config.toml
qk_norm = false
optimizer = "muon_variant"
decay_shape = "pow"
max_steps = 10788
MLP neurons of a small language model. Each row is named by its layer, matrix (up: input weights; down: output weights) and neuron, and shows model dimensions 144-239. Each number is 500 + 50 x the weight over its row's rms, rounded and kept within 0 to 999. Numbers have three digits each.
After each neuron's rows, "fires on" lists the tokens most often at its 100 highest values on Wikipedia text that the model never trained on; "fires after" lists the tokens most often just before its 100 highest values on Wikipedia text that the model never trained on.

L2.up319:464481477489490549438481608630522482526491572568555489423411483530554510559368530499398548476405499556484504496504559465576524548403528506434430457490483507559479496477537445433511505481463536559519479527508518543518503451504391479451455505585523521540527434584440487557458433579532589466
L2.down319:503528463549501447461522498413531488594454504532541560500502425501497522500573447508537455507562462513486496495576451628481460575559517560531446538481506467426495474493589577471537443511474564411457435505495363497512354549531567550534469529456488489394434525432547481531489472474507435513
fires on: " ", " Route"
fires after: "==", " the", "In", " ", " In", " State"

L6.up710:516544553540516552539429499468475522433452451515644499422520616485525526517523582519462507461462582605448537562456579533550523557443534411620542540552470487465489408499529532463540436501530583506519457559530460500485477524539357456460492501496557493568416413462520514448537525538477642537
L6.down710:445522548519560473433454437476489532563504558530418497583521446442395512370534445476551538559584414434595523442456483558474406486595577516544452523468543553465474495546534458479538514472576504457394534506524579483554514480536532521439454541513485487492496551486496494522564530427508470497
fires on: "0", "9", "5", "8", "4"
fires after: "0", "1", "2", "5", "7"

L3.up475:520494492476457447503579613518401521542451558520456463500456493508464460545500486485619515529402493419408464581527511566435584430520509509497453491498494439510436518564498512559463528500438469525493535578535515354505600515471475410455538545430509521489436453500531566512558443517427541535
L3.down475:436471484597411427506586520481483611503475558454448506499503514588507503553332522470493503461447504477482461542560444440571502470564522517408469557473493423544429506588496476455557544491510538616544398494462550547478450573617489521465509501547519462454509388428524544526503558477481560495
fires on: " |", "|"
fires after: "\n", " Title", ".", " Date", " Year", " Season"

L9.up263:513525494549501469546371479526496570522538485583594519497483502605569459526524515443610455450422552451476531483459522547359465491490455520471485510599422546501466540490486525423595549499429453514534569536449480605513468482565481479578501522601538497534548397537478519525528577508498502478
L9.down263:506496422451498400588480364468570528509569464540484492480576395518537628538469398471481536565406485506477574535530555406538486541426517517509536587480531491462452572546468471557568452466482532467534553522497391531460467455547520543458493552443516508547528514510496413525452454575431453470
fires on: " |", "2", " most", "li", "vo"
fires after: " ", "^{", "0"

L10.up905:555451501497495516587593557486457460485529479495440545509386570523596509461494549489599487466431554404530440502447529507370509539527502605574427435521462496493432509509506546579550487477517556460374563473520455473454436443435432579529503428535506487482584478543436515515548470481441495487
L10.down905:478580492492541498457522602511563531495456503459485438589504567559473506531421484536520598522589516484539521571497534550478444487526484550444508484502560415586469487515532486482641488441573558511532517551509424531528471472554460519486489486545528474489458482510417508459443510547476484441
fires on: ".", "8", "9", "pos", "hy"
fires after: "0", "9", " ", "8", "5", "1"

L10.up252:440533427570428544368592418474556456532511524506559527522459434483603479531489495522493489427371609610422530532516554514528562560455486390546472489499580467446474504509610507507538487560432514576573588588467490488446492551501492455463545428491495495494522509481494488565453496391470565535
L10.down252:460465451470542460438450526441480503519495537469424419531542519563428456514525451477506491470555504561558564446469549507392413511452596563551457631501592539471536540495470502522530472465523498464458446541444531535611598567539445484493518450517654533520570427448509555524469458526527440499
fires on: "1", "3", " ", "2", "en"
fires after: " ", " |"

L8.up860:534515472553479526482506502489515408461478540500624530425508556564448561579470430510515447497573514497495611510540520461527443410449531489504552488477518442483545565540519467573448548492539582558537539473481478500513529403439503462464452553508587473546514447476494484481446481607475539557
L8.down860:483552512452500518487515571453547534546545555564484467485542506484501486456519572531504521564512484551418489505470541656556484484471511473580462528568462524459423561406509411553561550586434450432575472524532563471483530486608488523513491521471401442482472635560491445482463527531546345502
fires on: " ", " \"", " (", "\n"
fires after: " the", " The", "\n", " an", "The"

L9.up705:472425434518487502497556480538539438483523562499468528425545540442453558520411467484557540470525591449472523492544466514527500530504591576518500450490550461443489514518628479498524453555533483480593579612468452497444514470468436457488545486533509537505490496592480497464450552530593507519
L9.down705:453486645495453503482566451484518511585510480448515494438536481581505454569553506458585462502532577603458446460466458455431515406542543528482521481587476469462437483458436479501481434494511523498401479552509594490480515544498488496549503425601474516489422544448427408492566466582454512419
fires on: "s", " ", "K", "1"
fires after: " ", "."

L10.up118:520442582528457477387438549535559526478498548501596493537443623463403488544374411503506464509482431623522540609410486479499548409523451447579421509475442520471472448494492461422503485529500566520517516542502445477445500510527487487513450455576506527556491489546522475581489440523370586460
L10.down118:506459526529534450550484433486515512547482506494412442459558478495521536410567415496524591481461541519495466546556526523478511501467535481489546485493634507505474543509537431546509500602383423483494525437461497507569511496496548592510572481479412484549578482484428583506554546544490432485
fires on: "==", "===", " ", "s"
fires after: "\n", " and", " the"

L3.up903:427373524504459497533552470476497439477454507508480627478522496426559557475431472438466522512374509538416458521454558609510460469519523430522519429524535516565549537559620614493516436583608443549520517510397408540446499418582476519511446526459553492491524509470443456499482504590474532494
L3.down903:546413449371343492485574420581465473465433466520518488474568595527541575516572391501430495536509547565565467543499511533523411463526430523489539506566404615524488508550515534466484508470550547510560484511474510389517518459427515536511508496507574455495550559361437588594582516417529475556
fires on: ".", " and", ",", "1", " serve", " See"
fires after: ".", ",", " M", "B", "A"

L6.up434:538435479463515507521400522524443511490519493472543484580484514557515510545522514437530462468490536473444498535462356481446499535460397498590509447504442599440559577506448513436512556513506504538460547473515505534452556493575517454543486537491419539578502444554448426538503480494532455366
L6.down434:437499538479445367545496403547539501496485553575541549437520450433494473387579499545492510523396472434580494474469493490572527430519575493538569532493516457591414465501465479448512490489462402471566526490472599497503478456542427574429542411528547553397523544497554539517516527464519527637
fires on: " first", " the", " |", " and", " of"
fires after: " the", " of", " –", " one", "ya"

L3.up113:424470517599569520491530486447494563501417518559518578570559481480480526492452481449454514484491434570577514481524513454478614528465535493543597436482392501498522429547500534517497570603550537511495394474454534459537468497472470520453479423493502529617541490492514533426577485475452510611
L3.down113:503537474567539455469523496537514450468431548396504495521420503465504429449494389504531457561554443489443531521483480436471545503433568535548539492553470519573442450440517554536529482548561452442458451410534508554526539576547491508421476429481570465580473555495445485504522563520578481513
fires on: "6", "5", "7", "4", "3", "9"
fires after: "9", "1", "2", "0", "7", "5"

L10.up791:509444521527526415443499537552467436485455443631657458410491550512477562490411512456571461527478492537542461431530527543444558494520497531477462481465523595499478581493500517458548500533568490410522498468575467484577621574546547377480535508548483426408543556471574505509471461456514625429
L10.down791:481423457464411553507540496395544591495541552529554477472481425509517405505457417537534589502602521581470553577441449499589599458452522490399483515499564575577516453508473421522532507536520496513501563488469516522514472412524410577424466523499452558461490563508488477431483487487580532533
fires on: " ", "0", " ("
fires after: " |", "0"

L10.up588:451535539552486521472411481522461474456553516404509543398621518564490473555522550422477451456475533555457472496559614551438488483548497454441616470513418533500483510558381454545463551525482448455467446445518491490481536524456488436483634468444451579585562455435460516476552432470566503471
L10.down588:620509419547465458568502606482479488429490440436508469515429564473461423413438651566451440489538416443466571585543471611459480436507391518535449542469522521498520531491573560465527529547522504549472530604496521521466482483488463475526454426472493445550514527527493514616488523527472500551
fires on: " ", ","
fires after: " in", ";", " November", "1", " for", " |"

L9.up411:455475521477526446508459540640482496463429426495594521411493435497495508537531465492523386461532454472448449479452432515479568487466411449448511496472539446475461571592529512464528544434481505545521550563529547552447480427456473501455533590463444522533412440507512408620501450616488550528
L9.down411:503561518583502466354566519477514461575504476523392520570475529481487506422570527485537640417489518565464567541460474457475449526531468506483467610577533480485424430490564499525457527571500525547541477605493467425511506586443579542509404457520567445471472532466488473545573508412487472551
fires on: "\n"
fires after: "\n", " the", "-", " "

L8.up458:560506574583535516528578431484612570420404570512520414464550535446490441520511552398526473471419486572478530507523532442515536530570534435565458539578562498525503560510485554560524491505569492468591502517522501511517534455581452487487450542635474470506464626474553460501486556548504525466
L8.down458:536509417427510503485463524532491475494478461538468616475488525529558477538458477462462460427516471468426492454450533523554479488449489558504506491410555494521468441478539574493502604515545473537509522492527571546485435418418553490612509518503494540456527501471350465443479552479524542489
fires on: ":", "|", ",", " (", " gr", "0"
fires after: "\n", "5", "4", "3", "2", "6"

L10.up882:536656557492524514508496534469557535600487591395445468498472527530514455582509524487570559552442475509412508548491354486484445482520503512622490387505542453490470542496504449489404509528518496493459513498537389457418570458562414468565412461549487519479560390507457476497502469562536508515
L10.down882:469410450536519497514569393440510528634470431555520479575384503498498508441485449530517489497544533517431550555495570519478552490505523495494426493388469467542363580589453422557515501454464501494497535416550373531483511528492469507479535496425466479531480533555471550541427503472513475445
fires on: "1", " is", "9", "3", "re", "\n"
fires after: " ", " (", "1"

L10.up810:478479559453400582541575474540561452470523554519445456536551527627467514444532599559517468532495537522534401383403445489496572525552455534506510423479539487516493533515562540580562509534555458450421446504497458475386500497463458518531542420522445403490551492546393546431455518419477496495
L10.down810:543426513533416550448508423475506526489586619408558517491480466553555484473554374472468517468379445568457481554454495580390501421495512530555513567435528493531529543457499485475442483480533424492520504554508545506515471500525601504601536460602548485585491577391503535459513559466531551487
fires on: "3", "2", "7", "==", "9", "1"
fires after: ".", ":", "s"

L8.up784:475578552499551556500486580491462553553510427510565496453528480462445418440493494531495509489478457541610493591472540553516435528467451542519487485514549529498491576532464407537527557478434556471481619559407494584520534450474481411442541475463566450486491545474468363498439429554518546394
L8.down784:469452468507450540595488541518516496461516575457446456498480521568537498425514556529506472488481499572465479520556463532506565469530550451466480419499452483507510515406455634475482508633561487494520451464500404460496521526543432452535494462520475497543464583497511537562559370587592649607
fires on: " ", "s", ",", " a", "te", "-"
fires after: " |", " ", ".", " over", " than"

L10.up307:551466593503466468520602478560583595481568494435466639494511503470549558440515458516516488512514494523548525437431499432502471423487452474584403341513514566425421407428456606511500485567480494504508506533470515514533591518472441492457484482449508497457580461447445494542458433478479525506
L10.down307:433468462446538455416455546439452418529522543546503381507498561499545477613480503573576408403455505573481551542463508602462490447441446561528537479586487444431549489550488572529495495560518418444486501403489532514540332534494503489452525445430564501550441525471556549493493552530480533458
fires on: "2", "3", "8", " ", ",", "6"
fires after: " ", "1", "2", "-"

L2.up0:466442452426530505453560431474505475544557531490447545464513473483479534471548538486521557507549478587524433502586446524502550570475453520512420486583486535426553480572517532526553428541590485535559494416474530448525465401535529501513494566500578546531463516476462478434466564547465522392
L2.down0:516545445541441554485499466605459527505505445538469423484498481478587433561530464472448496502462554579512526550426420551480437496532502509577509537491502531465417475536433414395471504421547435542437461647503565488417504556467512585493519497548557548449532494548478590546480511464494531471
fires on: "1", "2", "8", "9", "4", "3"
fires after: " ", "-", ".", " T", " B"

L8.up7:549512488531564526547522522450514359540522472391494517510486426509483506505485502494432627517475550411477471488440502509573435460545503513505576383464584487575493456526511484489485502429491502514530541460497458464527507445515503511559468432408551600428607548557574469514436522458460596523
L8.down7:538486507413530518554515410495462535531539529450526493459518494462492380509504522516556478536451477524581453498402486521433497554517489498458527519361422524528504509536568528544542457496514537618531536615414556506526533575509516496602437506570464439545414490553551500511465380488553476439
fires on: "1", "source", "ence"
fires after: " ", " re", "–", " (", "-"

L9.up437:459574515507498617461507488528500501519504460559505459495484508563400573528478536509599496457387560492463398548485439435464560544551519479481476524532537477561589553570496497530569552532447493500413473500509507535462434417496460478519554443484595502519448439551356562517485503519480544401
L9.down437:530477399538508510529463507561474431574405562495479447388409577524525500437461460531541506606551490392550547547473387576562562493522543506483552498421619521448435455480490454427566463445558509390461448551521413535523516535506561422540478438482462576469551562532453502508465523465547639468
fires on: "9", "com", "Com", "8", "|"
fires after: "1", "9", "\n", " "